Part of a small language model's weights: biases on query, key and value, untied embeddings.
MLP neurons of a small language model. Each row is named by its layer, matrix (up: input weights) and neuron, and shows model dimensions 0-255. Each number is 500 + 40 x the weight over its row's rms, rounded and kept within 0 to 999. Numbers have three digits each.
After each neuron's rows, "fires in" lists the words (lower case) most often at its 100 highest values on Wikipedia text that the model never trained on. A number after a token or word is its count.

L3.up977:472494511457531479526508460522525514518553399453491498530486554494474477483420474525543536459541481560555502417468466445542477458488494479473531531491511445487520535515454519479552446467428461589495504523504522480503496497476435438557504434474517533499521470575430519493524497530471501461495503522498431442430512499447511554471532567531508474484564532513495473522466503472454439543399575553415452499481489502510600498495484541517502520517525539496587485506503500470451426555470449527481491530540558519478479480553472530507462506427530514472544515501471491555494496570564550516453493524558495484469460514467559487530444494547429503463475469487497449603506463461569424490461504449445614525559533552487548557526500467489501485584521578522464519518498474545529491389471493
fires in: "a" 93

L16.up780:445456520467471465536459513462514523477501517455455465481556471519506529436503514469461489499565506450523503485480532519530509529524501489482479516578545568498515527506548449516518561509518519543505475542539518463474490445511499595501494499544521495487599528482483483493470502468584537490490483496462516455484411501477500429561515613425520470486547591511475516495451522494485463502541454503524498508488519438459473582519571486433538489540562493504541468532458511495543561535423518500534485479565493511529455469509450478499571485585414572568523592481516415513487568505418548547462593494553503494462507525498481461460536516479476520450562496457470496523421480489507411496541413431473471455534471485458546560497537479475559539584481532497543434558421478482518478492483530
fires in: "an" 47, "animation" 4

L7.up963:406480574450478525435520455475440536459567516539535506451551440501467505532498559467503559572519492548494511504492489581480454569514493519487483559441498454541539509454461530475509569577595520525490523457509525483466495517477442582502577469404530524475509518546543547483501514504487448473506471507442491517449544542513456552453494421512528454466503510478450518553462566453538484537451501534424490512509420562548503495498494479531470457470510539439427581485479496522488489588473544506529517523450527541514485422517532483562510532480537524505518505497531499630506565523493436551481499499533507511484511433535430447535474481511494522556469470479515469458581551479471546512472554466520562527532483492507525491431501574486459542437452541468495482431550539480519454495485432
fires in: "was" 16, "as" 12, "then" 10, "from" 7, "is" 7, "to" 6

L7.up262:487524488541478450459418457497533552498540528550453490473414487492569501464474470515530555473522494466480532480480484491410568545482490468481472485493476508452548501487521518439531536528523431430520477558495456538515528433464527518428413546587488476456531450571456533529454479473442532473485517495530504514425543456430558513502485498484524425463496473440421468558477507516490555518498487448509544487573469519374475464476494433485597515500496512530488453523504553504434457524546468465552470518459520507524479500446496514466580573524499424552423547476543603484450510553509493458505548459533514446541468482543431538519527520573407510459533461490478525490519499437492532471466481485567451551536510495540513548514550456493510512498493492564474420478516522453463508507473499
fires in: "of" 52, "corner" 5

L16.up816:486492501418538416436476503447532517496549524529470495478569517437488524447459497489477531418540468488497571510548422555483449443444474578517519456517494593561503486505555498502526513559602442529538528517509555560491529512512452471510491446524505498511480465518495505509525438571557489499489484431529480510523581548518452512512479516453522480592420486479434512566492484539519467541561562522463487470471523459468455446467505491523523567514436515483536482492484481487480514465502489469500500447453514461454467480587493552554487485576481510546483520472480480529491535588480447493526575558436484539450524557469461487427491463556524507511533505490583546523505463457500501529428537499494511623508485478477441555483462475560542493550465452471450572456508521459546533474456567
fires in: "as" 38, "of" 19, "became" 9, "at" 9, "from" 7

L11.up321:499504442579478494545513493500476504582486476487491537550490453426446526492535503494497491491485540475578448495562564516552581514535533393497546499532496503491478510529452531564552485462462456448528529520523575492530487458534544531508512602534433481455586519475514488447534480581513477501524456488487481480466497534504477482501582480422523474497481519529444534531579488466392558473490510574455497523455497499523544493474570472425490480494480532501524505547483496549500476532528504501538544492470572482503441460453500521510431518405541546508500440549557491465463521503531484503517464465490509489480521599477466465451488535483513570409585436441518441542523454498502505482521490465510514486413578430542524534525485597551487459449454508474512513564461433490509525494507435
fires in: "well" 18, "to" 12, "of" 9, "and" 9, "on" 5, "charter" 4

L2.up836:521513523528519475436453531434546527442514427541516411485508508508504528508409443553518464500495517498498543487517499485494496532488468424573546495449514447483477526493495478475552520504526531544423494476491514526431431589516517483518532493542573530467514518479521499482518505549499480511527528473523530535479444513459507568501451512558473475473431506462435537494468612508526499446433483437497422572521508626542543491509439535441527610486525470490493544553508545494445461509503592528529494473439512572521519527533570475450484474527536497452449496491471518481543524551516487540464483460476560499509577486558484466561453505516498440515461471475487546552508487488525583511501563537604508559483559585498469509488547510489482538599458449439501493556557504520456502501477502
fires in: "american" 25, "african" 9, "canadian" 8, "all" 8, "australian" 7, "north" 7

L17.up178:416513555512489508502572428477517479441504506542500464425514488495478481491484527549474531463515473543512536487477474563555589463507508462556507544540528484471476527463451532554523480477498495468523508439426503518439532472564533528450554449494482504525472519507430543532529505470531484541520589511501498574499486505504474580521476516519483421454498481453578456527593540550525500499499535497430514532513465431561464462538511491478509501506594510534480504436495525503519571462515420533622565469433531568446452455591430530458438528566513499516462412517467501528481480450439481541495504423558475474449537507527580504506531472526489534506467470540452528571596480473531461460562458499513442496476511480472486546490572485537498452438508544570502512507501522459487486515525508
fires in: "in" 17, "on" 16, "of" 13, "to" 10, "with" 6

L2.up310:568503495496443496525508482537463438583505478448467505488488527516500521501520502528552622512487503530508434485481528540465438446541522514504445540448452451457502462533527477496526495488423486517497448540477520555424531498497477505525404476558459538566498508506571479493512539551545479551565520469515468477444511509474534533574504586546486539524458452411430516489502540440511485523491481506513513475568434441478493483530516457499498532501464539559523515455412526447525503470448493449516564526531524573520484566482474513424520530471447514458522569506464505539477542549513531563417578498552456530516561543483489510455483539492534526467494548463470507507501526513513501501453509479455585515523523485563494460548491554443481473513541514367569518461486485529521562617533430
fires in: "three" 27, "two" 19, "second" 8, "four" 7, "five" 5

L3.up511:545537558500472530470510559481477457524557491519458399463490531495430491518530457531532510483553453486486484490525447502531473595497452517492463487549479541451437506475530504526500572570533427526542521518468478531470575523458498512579467533568489501488504498482606543549478574498452476514497565493447499478497494541491488453503484457523591461490532508488527532527604531523529479563446471443514533478525549491556557508490504476477497485494521545549621566541455502543463440443498537522468517505521526530475543455514491426518546518452548560567537528478476450489469511436515522474499490541480502514465485508459498427482520461521535537468551434486480494483528491463552423543489492468428415489500512615543506471490419533550429472516460601428514500511494449533472473527469442
fires in: "in" 50, "mix" 6, "interview" 4

L18.up271:522428525479577529544518449453493561542482488406498588490475437546496521528479434492428488511495482448572502504445485416488473551465466503509497535541586440461534552472491516499405503522575468504505556466553518523580433476600483529523550476524525499455538457578508556514504475466441557492507515453512459500528514492501526508488518478544454510463517528491518477514499484546488492488451457480545435505595502513508507536445477527537472493506431494428541556492486436531552502541535493506496466508515545521488473523522488552477481469533474499519443467527496471496404475416503467492500413495458437594538450520519499535525528448467546472516524495456597531471467480560550389431472444524481474575489516485472541500464534496413535531579489543525508499478457468544527532493483551
fires in: "to" 74, "0" 7, "1" 5, "the" 4

L7.up500:511462508526527430465520454536515530505492448488495485477534504485506481458469568569501511522572548464537514463552513461467499526462523444486542545478495522530567433525556471491498543533560493506479512492506532556556504529515483503459511526522450494483503509482424506573475525463482551466507536444476421462500531531535506460463494466518515523557526481492472536549476559476476447532495513608510524435474511568452614488452621547527581483522456513465499465478506564517532476522442521415429512519445574494497465533517510612449441476482470517442543436500486460561530506545421513491501500521564483538531510496512569416475497503497464493548553516552528503534405497420485424474537535494426535480475518408504482481555485437495552563466497531425539426561504503468489509491491504
fires in: "an" 42, "each" 7, "anson" 4

L3.up249:550531446536485531450472474459511434548552534435443484499562487513465498522499593480516521424530438494473514463449443501534519497492522491462553487466391496532482516423521523598452490481494523529489492506487604386505517505540480604453529527441488464494540569516561555483488411498481523486493519452515475536525567569482471467515531524487542419504528537455503490463475489510541504544483502532499448512491493551511488483495466500426481513504490466566474488471496528581560602561484528563538528488528533508486439539507506486482434491556437580498469474543505463460590496542502500464488479509489468519440528489567510522440462499501508504485464519505553525480411462484492502553459623548454495510478499541473497515424527421503537447499459512477524497546439456530526439540503459
fires in: "over" 20, "president" 12, "within" 8, "after" 6, "in" 6, "south" 5

L18.up671:590394520552504560464454517439559519464529493507465479490520458453502519480538507451461571488492489480507467497495471493578490504521524534479503515536521542518470504515491481525517469494415468534585551473498491544500453561558517476487539426476447492530499492535469450487578523525572490515483520499539503432516512488453441616523506424494522550497457467531503526533471420514435483499488507507500501458506512554445512479498495501560513463531513455512517510575464488415462503458498574507472495460473496485572590477495528547447481498483462454435450563510450455484455436555545447500569521509472517497521493407497526619510478504429537551564538451538473482618433473471472562493550500462499429502460532516493423506572476572505545510526443449487458535469515521455470488480521492
fires in: "as" 50

L3.up260:487456561588520464462511435467438452476540498495420440415544476543542463467440531522471435502480525543526513549463547520564557508513503500492548525460458513488533493533448480511522473449531498443507548524508520479516487475492502488532495523482536444505524521514502534481589473495537533489512459413496524482504538442498528519556570482573403508457559540473518487502525462525435492559480525585514465553466498621472531477523523476440504512504459592485536482509528535468502444530503466538570494479494530533468499450564512555455518510503508588477555489485474533586543477585541500496470465558492463481516477553526470507467521457508518548541555506439564469463432423470428496515505480514529531526525539455508515478580464566482531524463488633515487519474491532465428445494555567
fires in: "a" 17, "an" 13, "gold" 9, "silver" 6, "marine" 5

L14.up854:546506489541494480542532496451493451515514522547465470494484484467514470525485516588447512461532456457524554502456492420466531523467533457568498498500446520516393481551577598487578573470556453528455504560469505550499489488465554463466482407513472507533574452531506508548483491488482447464504474455500558475506540510493396524469465537552503405508497471535518532471413455550552486488476507515489500474425539536523475584519547426460582553499557558506523485529483533487587494453495452462557536446537545446485494515492550501554501545472539546495515535441496577502530510470480527521483535470436517498476532492540524378534502496484524480541510509539506557517521534492501487518448485466413530483486485499546469508398467480474488483507476544499430522542477449515554518603462545
fires in: "in" 72, "of" 4

L2.up859:455553552414470542498489465533535500507522549506443454538452442510450560505534468531505552477520502491492552523581465439532415504530488427452513482476523479497454515511536561542473447424515458393469497528416504541504529562484611495494473509568488532515474575520542508436570506478488538440540522508528464451574470544533490477513547538483534458530504485509470480586530469542493500501436510507531456464556514462428455484489503526484525611491536503557529499559449466477457498485543456552488486514576562529460565480538485400503493472510416468500542510521492517498431573467452513478573555529507474510511536514507492439485480464451528520531458445476430511520490486494550495463471491507455472550493498532503419556414519475527536471509463466556561537538501453503523560561496491
fires in: "in" 58, "up" 7, "on" 5, "around" 4

L17.up316:492502472508573546534503503548522490526535418514473479529428479469539581502488471447503507500557439470552534450468603481569526497506465450498421473516483513474546544524515495542474446504458488537517509557441520455547460513459581532449497485505478481547445493477567476470561397556490513549444588419510576451441476470532467480478490509559498423545477482465500462505567449470498475499522488525467528539534573425518473501421560472492592477523504488475496490467451507441508466499552561515508428487508458477531507500509449464489427482496504529509509534513536541558570533499520407463525478543537408536544502450499564444513512500450440531474504472569540474517526478459500544432456542453531548473599485524555502489520481533492487534542549547497491429443536518504466509531512516
fires in: "0" 13, "may" 12, "was" 12, "would" 9, "is" 7

L16.up574:509498479477549499490548461483479535482538511513528459499447548510525520508462492529490483442495515521578579509468533560537497439543470432495516472421487471511508616510488476482467515474494440563476456488487572491509528527515481472526516529535453488528444542555567503533529461537536490438524535428468551526524413447496493458494462468454521463473411513514519504440474515524498518603391547511483509503560479520498517545429495476479550551563512527508477497579476483457487481484513484470406484476537524570508530477597533496454480529608493479412481520477490529497525494544528482525514473516458516466547554470597476520438540424466412552523426445498458505445466492469439486483510458453479536468467467496548418522469568512506494443569555495484455474506532489423523484436460474
fires in: "of" 30, "to" 25, "more" 13

L3.up848:522469505512469528505514543598496473546461508500475503520501505551561491478488494559460506616505477512456494517514516508506432479432481561606576508515544449482534436477493511490455544451470474527465537522523446406501518484456509539484455453459478516437508510536554615479563543509443501540551547537504472462460469482498510434554435597509508534521473532409474504520517465457487470513553550505445503530540493485553475482413462516522514562454469574524523533601436495561519514496442498493454534527493512536495492445538493540500471465546487490467468486531523455546490553423492541507536521499529481513555509443482579530475419506486461579559527494505496488527569540496464532467435486496477429516487514521551554463548534471429503539494469565495548518532591480464558532466492439
fires in: "two" 26, "more" 14, "short" 9, "full" 7, "three" 7, "la" 4

L17.up30:462483492538522463515504402493528488519491533511519448476565474481534556468455529445547569481499566497477497511454488570518424490522545480458516414507521479538478490553460535532544519445492522514469550527427583536549408450471472497470491514473497420545518537470502446515463478452496465515465476561505411454523501514505445611502494523485510476461530434444540489516558461491555485551484465482466550595453537463433502426462477467441591468542506548576458493494511482520485471393456512476549498467568514543556483501464492494428467511502454510494417420500495484438443516457489480494471461507507494525439540501477490484478506540539526477533532526513466561503506540415488474498486492522497487573482481518486516532390457432499535455475528579488460460511433539502497506550491574
fires in: "to" 52, "chuck" 4

L11.up858:475478513496486487563475454446517530536515502526566489496491589502510528513463523492481499494436503537457551526518526452467552576514466553524565453558520594452451507571541545494488505530488454519466506547528485544443482497514461505502495532544478505573552450550461420471466559551395535472478511519459549458425565527580489505497454461514534477489440520512529457497506541511517522548523494514515499414548423535424549476533475552576485535431477517458485516461478432478445512487522525499509490494508477562528516532497493560492480561551541457567474529469547526472420541484476485464497444547425550576500437559492479500491407459510452493553486478571477434489456530450476571434477444522543431477500499509564450486501439538543555481483483446463515486468495574532456494490528554
fires in: "of" 52, "time" 6

L16.up71:520483476478535517436570525530474526464495465523517500462494450493479532553518547424499562509480441546454519481581560536516485497552494527452508496499489505570543493485487499474476501513559563488483511364454496569514484486607492503492546490503506503446509543493483517549543572534494470484451475476551487462497519459526543506455480450527527465500500460517508519497537499532467496574575571459436471528513549489546493500572525526456461466493532493473447531514531503452513543560577442627471556459498483553497540477446471473480447493536438581493365528513470468461487511520490450475568444535450495479454549451489489441505542460463482599562465457435475534526555549479485538482422423522489524522542511510487479504451519518441520561506481473483559542501462547471468569539484554
fires in: "as" 22, "became" 10, "appointed" 10, "world" 9, "league" 4

L3.up244:532470501483487456509489518470512511469507484509471449557506526444473535566327506488545424485525500499516542542460489427495513494524486589491509546472502430469482549539513487416552512447532481488500431484527493463479473521454481523497525495489489514418534492441518501487566569544493430529496538582512481559574470548525491524477422499488538562471496539553465495509458534506481540483534461460476501600518548535549520495427454480540525445476498518506482551461501514490479582527528502481417504499508541418509501545475434453432514474473468460464496510431508497530581468521505576525441435460484496485547529466575532477483457593523498529515473487464462472492535494503557543498523551470489517549516526541484455585543499508478487489574467447526466403554536455456516556541420468
fires in: "american" 49, "african" 10, "australian" 6, "german" 6, "international" 5

L3.up716:458510500470514488589442444520534521494462525522518517502565536513520540532436515556480440503584497547460499537459500453471455461437485442474576431523486483496491515518519471475627435491512505549517527571511520479494435511492516517482511449507467565469451470518509496424551499479515463469506501480473448440490403546489524439556535502488531513572512554536497397484451491546542551562435502469462442447444411517475534514547448454523484501525448477440533457483486553523464561469492488486538579542552490568442503453534474556526482466517433549509490497450511589533477494467514485441503473502517428478532472495530433510505556410462476524483539483480454527592519505515433435543514524499536499510487470530543538497513502503500552492562525572519478512525502440552531436429492552
fires in: "a" 50, "an" 18

L16.up501:491484454481494524474518508508487501533506495500417456511490488547530514500422507530489507550535527475497474494512450531513455495479480491474494431519538582517543458456579547523466441558371524484540501506486512505490529525451489481510482477495548527528435485452530442520492472543570469435487545522550489526530492489483522450436520609573524475488557422485530560495488475466569514422530532443502555465519524508585576512528518575570563439584517469558486540522479510443556497515528509518423522541542521495525528450495521517459481461497522460408519611520494544521575516557557532499524489508505465423544507490498407494510580475509421501520517543572494475552513500518451479452508560514491482509489549563484478567549546532491523513520533462505534460504473494464417511498611501
fires in: "is" 60, "was" 8, "are" 6

L17.up832:500515542514601504537517536566480591512531474537571546531496482470500506510497489527566524460475447484456469473426498516458405533494582443489525580429474514562504544573506536470524572439500511491480465531544545446484515463524585480527507532478440491463530557566485479502479476563455460474535455509524418513422436423570456509524520488559462483489518542574474470477481522465488485517515474504506531496516520435478572477480527584505548511518549525476468565505565466499503500546486464522495541434485507544504471559505538439474488477557520446463460505499485456502495512414529522471553553518532483488428509518541476538517503507494437485515471455462441432421504522534546449551523504510456501526425512466517531462561424431478513488557552493503560455427559557515508448547517556
fires in: "an" 31, "one" 9, "part" 8, "girl" 5

L16.up324:513510502571499499510554442484401595587542457472484440475457466496477517559411468501516527450511419520479536486464503440481542490532496447531501499477584488473502539499469565508496560523530535529547511453555450472497485565424485452484437518486465399484524558551497482528504544537459481523577483492546487435527500511561532497543499474455509501566546565387448492496485479500518508501500494499470562492490487446494480502538520475533514492449488495483446505527514545546499529503457518518470536476508596450493560446411446527476500555528522471500431512386445422447502547546492481524504537416506485555459469468447517497534485519540459534530502500481525536505537542463482524625532540496506601539478533510494432528495507502462570553560519524584488505481513534500498488480465485
fires in: "to" 33, "would" 12, "should" 6, "not" 5

L7.up817:428547471528587496448503495489490463550521456585488429497544506508456457461523511504506467461444503475503516406472505495510529520529445505529475540538533497544534503483504580473451509480466551512507442557523513506565489507481526460470446466512499449499497475470535446539572546511394480508481505461487539444458487506461517529492512493494437475550525521569506474503522490543448558527495584426526555523545469493541512415497510487471490570477539514415461520478506504459442480485463503549581567507542499489522507515540441517549513537489517476475389550485339575557482473487483493490495484466484404544438552480486463555513500469477418531498414535511568517528476476493555562475457456532527452471511495474588529504485567502540487496521412535519468542525569474500511553516507500
fires in: "of" 42, "to" 11, "place" 7, "at" 5

L3.up419:509518539553519503428543431546438535576476507461457493546509487460566537508515503564439536497436491495537550501527460456481458515452425498470492505509528446457517502564493550500475434474478530487392500469536487448491497516492551435639472452494509468538589461485491500427499504471559444554540540481471450329523503545519472493514516461541537481496494458569484515486531531443415477552459502565540529507529437523500478518456497501501573513511425493445500483557471539521458461453515475543516520489534589510454507444532497461519526480489490526547469452476512519500551544504488470530498499518472513566539437543498505520490535467500425531511451512467447510478479510452553448520525503499484602522546513507484514589477536465515468491493507578458561465498528458546480441481428510
fires in: "from" 61, "since" 21, "until" 6, "ruberto" 4

L3.up502:529548538488484534426501530534491498420522484453458467536496419559544495540460454504568453505475539546541482509494465463458441509448514461449420528492468477526496504512447541441493599535462501523592539503488437581468428449488496542495478502545499494545496469445511446553533475483560489490512496460566502467455484487443511510513555528540502552523436524477462534544497537476513521529412509514516463446530507545502499479460527432612473459583441495471505446508543527500562490471503523485446549462477506494507559532525488550504477440559411523507520491470452485520424457542549527511441547435493496482522530530543477504408520519552478515482433416454481533593496525524558533496427531501526481495507510495539445485531515572427474531458469510505516531529391471452509534501580494
fires in: "as" 83

L7.up106:494434538497472444508506468535539519500476487520456475495468501434500470512421499488457582464461488510519547472471451488497418536491552576524448560548539542454490476476553451478483545470468406528537461568485499458450515509556497534485505529537483595455479488498415517455546474517528456491503466510540524500448478455425445450486502438516542507572515489470460498501486438420465461566418530514512493482535514568509455443521512519453499565468456532510465509528530524559477483490520518522566517546453510573464538429506474429461472558502540570494528571474546505582514445539525517558487509452453472500537481464491541494528496494502473435526475459527527481411481472501458469500586568448508520526458493517435470565494516450448468539501579577437547500513515448470498444438420458
fires in: "an" 58

L18.up265:473440480425501430482468426496421516520506495517486428457532460515516441498493503483445505509525444423495507500500480458570481471531519494507469573498451529517509540531546520481516520495578543500509458520506470467496425482572514546412478470436463529422542527543530418424470492494476491498484428476474486549517519513531388453530504506534499475465512515431559474514566398504503442526496551527523506431458571493484524452431528533469506521419553491433401465498477464498508474501447521504509505460478578533506511499565523516482469512468495494576545540503558480479480384497578544517567482527559552503536453571500505500415499483507441516439511504501525521455532522511562516553540534519489460501482458460475491508575459494498556515546524606471456471521467554531508532465501477
fires in: "an" 53

L2.up316:492499486532467491474506477485448504478573565511464551532509516523546486514416495510535491480513464461532537469380462444441498557485428514561502548486486503491508511510580529505505493561556434490478508520533563402539438534459523504509498515526546461520475506485507506421505420522505460513515539546453464516496410531441465510500501497487510435519433557500494503558535508438437454579501577545482464501573533566513432528488503589466480514536449520543476513489516571494482532525513476511397515510487526509565532527559425545473421405526593540464534485505506510523507485483482516514519523523520500542507591499490452479471390543504497502458438475450479519531561480526506480480471540530505534522530488573528476481508506525583554479532483511461515472569407448432478565479496529
fires in: "its" 63, "roman" 6

L16.up552:595574531585464532545489463474524485427507530488504498552495497537539477434476533514475490572490478612538470476516476463535452524500463548454484496494397521519467520559462514503520541508421459448492472474495495472464544458470533534490441566507533435557496523493420544478465515523514433501492486454488492494394531505477425518525508465550498544434494505515513453560469521493514513504448502520533513509490534469534501511616450469473562540495439524527431640581493536510460457485421512592507438441433501512523518430533553469499567497543551485536552420528474488528489454492474453524434557512498457526500532527514476498458514493494509496486511531488547482560439510452544465484535503492466506495435467511535550542539426450504517515497471496496436485560498494553465531569485477
fires in: "which" 50, "that" 38, "instead" 5

L7.up253:513556476502498483556504486493451479530528487533417514460523511486490505594466499474511526448496562557522465472480543466526440512531457553497511507496487505496462536548461518535492547413470545475534530592480448517516498508515554584502503482602503560426513472485411540490492476535538414446540564515538465487543496588451472506516461475523544537563543504436563421468501392442523507406471508441508515546534538553477496463534535535517542477581569540562486525474493505527491507507453529536505489483400508585527525528491492437537467458484530475492535459433504476560465442442513507510477494467529471504563505553522546556460553518444411439525476541485442511482529475507537532509526521506450468480515528490492539561483538438459542488530525526477436490491454466544577482501558456
fires in: "that" 24, "to" 22, "spent" 11, "trade" 6, "ventral" 5, "and" 5

L2.up967:437529520538500506406504513528411538518488531524484534554527505455468538482538507486482478602498507524464561484511488475500482504508489500473529493490481475537547470530456527511488487443490473520488474501548558519499561489495541424516440511495472541503606504537485527523451514538458446512523480467539467424538526526512471538457495493504474563509499447545439619518543504525590449591455529512594540399520453529498524508444520524508490453484531473488470501469543492464453532497471535552402443487494560381494513470538495439514571467500501538446532455614516484519586545458587448489463497484443501522520504465511520550612513449459512532513430498543514470541471388480537502489457508503526484527584542492457501512505524484508518466496479556521492425480556477508515500479472500
fires in: "from" 79, "since" 12

L2.up307:599467509499461488483558549486469508544512453469446442537501487517499455496485574494517488496520527567530495530521450495453456510518499481541643492555504463539472475555461521519491455557522508562473505481522588453465447498475510455524518570497512483497520514464524501590509527455558519538504551490567504483572611456414478553480551574484538443605417520605495477482509517568455461540456535436524573411530526526514502493557407535488513518529419478519475492486536505535482488537476495469500506490455522523446515490538509493446475443458459476494476485502493522502475452468515477525512564438500584526515458552545516459486460492543511550560532508490461485484536552549481542481487529478578445492472444488538491475525451475514505592541416475446510484526476554497487536495538470
fires in: "under" 18, "as" 13, "bill" 8, "revolution" 8, "william" 5

L3.up184:514495496519512540534491488501462453464572535525478458534498497458514511454463491502476457564462483502508528450508562469489386537509472492496529499473539519482527549466494492511560468543524480507542475556515521481506492517509465486503516556558476545607463522420429545468571505490530487533549533474562419544478474490480467519547525499522494467508584517488511477583596496532493455490524520541473475521536499519489424487479504528461554587535461551495459596484482495505415487533571489554475497530420487490496444451529509512472463522458463497468560447434482454474569532384506466532461438462459528542467594439478486559453456556543509506567548499488507481534482535495514535514472492507472489577573530507559489575544518435450500569470520508406549459548438518530495478543511428
fires in: "that" 80, "santa" 7

L17.up207:538536534569477472557489499463472495432492481530431412516502425515467507504549539567598464524584525513494514509527482501499466567510418508549482466519460502498475461507544498533513473494446493502507519494548488549423579460489481487519493525511488427517441484623493486445524529453451459516450483466548552503462475492570460477534429489538507446522567448468374477555506516502485474401421551451498536536460426422483510435532494494598482486467505586474495566487454548463459527580522579457498509513516530457505467520523486491494488474516458511505496518413529413495512484475530509491527518542517494474478511487423498484532505499438517539498520514430502450478463450437541445544491508536534509531559485539499538524500491462470516591516527483537536544553472464475546535477510449
fires in: "which" 26, "on" 16, "it" 5, "then" 4, "album" 4, "as" 4

L2.up289:459470571533501503494529474473497500535500473476394453553513480507525549472507576529545544529468486509510487448485487480502511471487501584477474401519432549476496478533448479479510452529446464482532483437452477453551571479448542516456453511473495498445503510542599469486464471485490489548527481493498493526498538538518502544532502533483460493479462457545470488543569480554472546505528601509457475475538509464552446476485490500454517458522414604551521519546493560511465418522537453504406481613407447537505527531463491479477519476566484419523529493483469503535507512465552427437468553543507557528400523483464510499513511568501494480539531482496551550562486468486491435501450533533492536478525446502506485408597549492505522528487508560462542515490512431504458559517460419
fires in: "s" 52, "its" 11, "my" 7, "synonyms" 4

L16.up932:530521494435430533571479545524510534420532504552478526469545522438525466494478536528527479496507447501513423497508467480542456548499495470482499554498499490536532510554462528486505460417513527533553477461572481472451435463466540446508443522495507449489431488509579501473442564547504463488474478522536533531443496444553570463489485513459489471490505543514497548504575504493501525483564492555584509533453495627568571389476508502525493489519445439504442486582470508430464435518453566483505506465501467483533501450553436506462514482531493474530463412465513455485504483472562421530511487501470513442513462487515510560516558529424566510522509476461562468541563508502492447516480552532486530537508497549544505583487528449497444479478546561493523470499421509470551506620476477
fires in: "and" 56, "that" 7, "or" 6

L17.up936:509499452426516508568487432518445497540497529521497522502455525538507450563446586589487499493554501541581515524524558517480514501460528551590499503495506533477560516497513495527458508486443506462515517513569541549544497565523472485472499527516456464525499503562548472507527425465504469438518517444506441522500432517508520467487484493445426546465482489553512477466544506464501544489504467536407508515544479500517514423528486478479504488567479510465468478535458517523490448452499463404522504458550541531553488470541413446485530507500497487464454507484504475420428575439496495494548445414491616502509507550497457484498509586497520481523487406484549546472504463404425510480495513539530524613459464392510459505443468513494527539532465540527535459510478560567513553550518540
fires in: "to" 49, "t" 6, "cancer" 4

L3.up790:444406515514443402435502509528539500550573509529494492502533473476470510513450514624556503444579533530560505501567487549548443537476494536552510458516526471456473460508482522495548551482471509502514501541436473470554415540505469550520545503513535493500508500524549492502531511548472505509462499530567424441496415494545542487439495557442505473507502505467471493464610487510531497554493542479444470540506505542581515530453492561497557530445486541477577519476443543549449452526501520442551457590524487554531422480462473492456508511489460469496475522491522579520470449576486559504532517470484502434504511457453511458501503466470485490554464475489457522507544510496491470496558466524517413514418541544558512555554547432473530487569460552505540476490509483481533610527537500
fires in: "most" 26, "muelleri" 7, "an" 5, "all" 5, "more" 5, "made" 5

L2.up924:492465597532492523488518527527421567492517520567488471498495502519453487489442489510457550531497514498527470529526533502463481466433476505504560449504417496477474489498458525479510480528518463529538544530441475497481474488473474470573529470402539418485472565491489547553540526493552525465438528489558555461447522430476512580451474559557592446467505426498531459535511493451518431533471544415537515538550475525405490512467487516549548506476483533517414491466476549463510531591454460504469567492458489515464395564468521520456494466553485517468506541429525495530502522524431524461484505502489454488492470474518513497497554531575519497610509498358493490419516549448474473535476504457524522475521509492488480493497588479532517493563475429467472489460528488490472430521538459
fires in: "as" 78

L3.up224:445486490543513484520490503537544492570547497598505465496458478507474541471464514485446527414532570522540575462446511528476469520450445519446458525576497495491526523482494482484575514516486546511530499519500512500423536597484537487488519501523452554488438528528484475514505474599502537512641497489502513429532484466506514517536531570477508451510519503538512532545489474430459484561538546462538609506485501455481525552527571467488529502446464522521495475465545466492545567522488486524425449534426516506561471437536452561492443557543464508456555479467518546604542570525540501480478511498514530515496478513516524558464456562448482467458594515561428426531463529530481457465515498473563466502474533447453531510515429534491537489556507484508517473496494450532394538475523474
fires in: "was" 86, "is" 9

L17.up921:551571456506410505483521486496469495522512534493532498492541590469512538459433468453531548527470465508480533517465473546439486502498473551533539577500445544499553490550476472448473448445515420520494537510487474524496531461439466498525470532434508551475499484508471504533476455437497549539464445538522466523472516425505511536384526516506567478602466520510517486500455519521544546593462541467533481473541483460407487490508534517565470551543504589466494554509502455481527560474568487441557500547534545495468451486546451510517508549592460518440483463389499429404449455519465513518451551468521525471486453516564551530519525567449498455496451507483478499502502525531514585524501530516444433543417509468531528550514543427523550530505514475486482544504506481449521512548544491
fires in: "of" 57, "among" 10